From a checkpoint of a small transformer trained on Wikipedia.
Size: width 576, vocabulary 8192, 59.3M parameters.
MLP neurons of a small language model. Each row is named by its layer, matrix (gate and up: input weights) and neuron, and shows model dimensions 224-319. Each number is 128 + 32 x the weight over its row's rms, rounded and kept within 0 to 255. Numbers have three digits each. A neuron's up and down rows have the sign that makes its largest values positive.
A block is one neuron, or neurons of one layer that tend to fire together. After each block is what it responds to, as a language model described it from the Wikipedia text at the highest values.

L3.gate781:118119092113109145135075145066098121114090188083147159134133133112098141123140101107156165117116157124093131129126151106151142115111129156111135170128161140064110118129145153096185151119074084172123064156137129131159140145114072188104155130107173097139082133143118126122137098156125132143
L3.up781:106136119137132096149130149087099132117103163142150130125123120114118140106086051139161131115119118102153127101130084075149148151130160095091136136107127120106154128145146133088126157134115124149136084151114120172164180190111105143093079100111149137180046180143143145089131119108128133155
L3.gate886:153103141123104104134098051103179113130161129104149071131116105177135155105126119175086106113167111116066153044147159090099132152089120135127117213083098152106111167105121169107097117165179143097128141128159129105172113093156085180065119112129118164150056120146164142128163163151063153121
L3.up886:212129114110160105151127072147164139086124076123104163096080083183129077069179091113135129120111097081086061115086152062118121142105106096117098143107222099149141115125101151103161058109097232123104081194086126109167065141157139164172199135055166123140130083187109140108079066142103107109
L3.gate1171:169166167096118072181093093106169113148117099094106195121146143091107120090142138150142161088069105138137115140150137117135037155045175107139155130120114136122137155159143142119111144163122158156124103182133085114173125130096063211080089117090150123065155156170139104081100130166125125105
L3.up1171:110112147104101141118109123129114173090075106147159021175086108147144166142114131137171175197122164119140136098100108147078136074120109149129124149113087163135118113130104140124161184160106070172150157162154122144143117164131082102093134150085159127091124132135151155151146119066149138115
L3.gate1303:122107134096201107120151127129139136170078120153185125108105146149123157104128135169179144142070117137117086125143128107193062176146103135148110142139121140148140104078170125158079121173162151113128149158142098142158152170076124140134006126083173113130101153155196123153106106157162174108
L3.up1303:078156087115151120146109125091109121134143204123117052135135120107120105108074103110132109071113136117164135102142134152129106173085167167103170098100142102126169052093125102168137156082147128157129109164077133140098094153132044129135052106166178120109114121124162121133167123126129152131
Responds to: Adjective-completing word endings

L7.gate486:211135151121125115156098063101077112129153190113118154119092068180127106147095120124131092132079163135115157120122134137132126145117085135136138127090124112074117149107114137169130086124142077127173128168098149048112104151109129163141094092164133155118139150113163097168172174141092077154
L7.up486:133195176141148140110160109128143094156172122151093149125179134174116149121189146132149118130142116136152134166107180187156101193122139191101123140124140142080150122103077206079137141133153157168040114150133214112166105088066119142137136106112055102129146144130052085139123100136178218145
L7.gate1096:150111145137114124155153134125109111141101149121072168123075108112106068180112174119095144167072136176104180158128127126159136112110132120132136134182104151095098097121155119114124139140136147168030080136158148169066057115126135175196081087159094160097171166107144159173145126190139133104
L7.up1096:176104132079112143158113067147121162156129165124149163128120090119151080138185149131139148192076117111117106116111137109108115130123114143120137109163155118115097100057086129131158057154169155100105098164144080138149062117094135148164114137182087177089176130152140118195093145139195099143
Responds to: Ordinal ranking words

L5.gate54:149125155148085088103141146129110126133141143162167160151129112136070145167109135132130156091044124105097167169179093108100126208099078121095190067170112132119117114162140145196168167124167101085116100114139111104163094143165159121123083152099184114133156121146079117080169122146164122104
L5.up54:121130163146173165094137119130157039171161129148184077179146142099120193152138129122160128132118168083105116140182097170078130133175150152160138182117180160147124157127060088142107175137074184151166119124093176191135113154070109073144106115202117125089141145145148104104162089159128113146
L5.gate346:211061211147151154097107113079080128112123148139122124126090165137102145161141138168101130161018119150098116144091117119069133197128118168165164133197088147118130129154105128126215156125074184149124112162127120099115101115179115132078118089162078120095176188111160142139177114188155099136
L5.up346:113153166087110139108180089112121125132135186121091138097143108091124098137010133129102129167097069084178140203138125142152108141160118158102142161137117082118142097110111132107169200164123167123130077122121115146093129169148153104121111112118128063152142098144141063203174124089098158145
L5.gate948:188074228161134104156137135153104127088073110094129126133150108157091139134174120123126168139025086145141178043145166120178145131091115099104147148147128116153094127083085155126180102154091126171117141134113132136082145149127070142187076123140109117170111118164157132101130148171158115128
L5.up948:167112192108119046102089145145134144181125139085197171098118152115097080145091117144160103129134164154139168135121109103127123108095183099106190169160124132156158160089120115134165100172121148154100160152081155139094103101150128121123107114158102160108139185142043074133144101155120148178
L5.gate1096:157142132156150131140122113069102148152114144170123120117144136152117091150120140134114123157086104140123130163097070155136112112079065088106208106194142113105167140193129132172119112150111099158067115159116146146165124147152129096124153088112138078108183169099102169191113144147155199092
L5.up1096:100172119124133148122113073122101117131182099139199162115131096129153185101073148087128121171114146118096122131165113113083099153189115164118167109131138122126129149111105145226134136086127141143178087154150131170117152163147065128173130123116122143134132156114165154167117137121119192121
L5.gate1125:155132136172134121104116088137062110169095161117136126121160158149122137141132147113168146078100086147138138151185204093132090187089102157125126094131111180118167099173117105140135169158125086128189118156092118117146103138098131148103099168127127133168157191128126148091144067101156140069
L5.up1125:200084110101135134135089171142138096166125127138163116231159142124121111113141131184129127086154166138098109114101155120150063123128169154158157095175130111166144131098157186111165106158076153138173137164096140155134110149131139165116133098146140076063195159118054178121152130133167152187
L5.gate1194:194106095158105062129157130140117117179087070094176147139056177103136127126107141160124123113072144143141160122098148085090141168117152120128150078169090132126177107105138159179125134186107124151170196128099109157179151119172106155127065097115167067161187169148146080093212145169172138109
L5.up1194:121114140090091138093123134126098094145078138163099076080164101117043106111142123069066175131108132121178140120164108161182111097169130155103113167126124094149145118116116112136131142229089137158142136123110116120108120201140081158154136077143157095080111122102088143171139097098115184158
L5.gate1231:100126119119115112176062132109072091130116122143153133054110205124120150153127097188133080072098111071130127144079130052087092140132065165127127117146158102113121146077130142167159170168173148144131139136100136125171105117164053129142141150139153067157185129138118131221212122117163148128
L5.up1231:169148159157111146128126137062178047135099110087093200186155096166149174147102134115141134095115109145123161095155138084100104120112134146113146070164176123145135132200116197146142113216145136101136154138101128146102195204085110187130131104172122089086174162140130097106151161184144149100
L5.gate1458:158073154102141124118130138148144125089103180096121123158135120123140201150081185129136162109100123119084135140152106160106154096064115130113170111132180171057171100200121171067118172134136142139114098186149111172097130124162107147117143160091145131149132144153161167088167120134089137106
L5.up1458:120119104098109125145099120087085086154201128143095047138074132093078135130102139084135097139140085083115079089118128180161149140097146068109095102053153138201116157124119128138178101113104145191154127087139147128124204143135104149131058087092109157126101108153193112159168135099138124094
Responds to: Ordinals and superlatives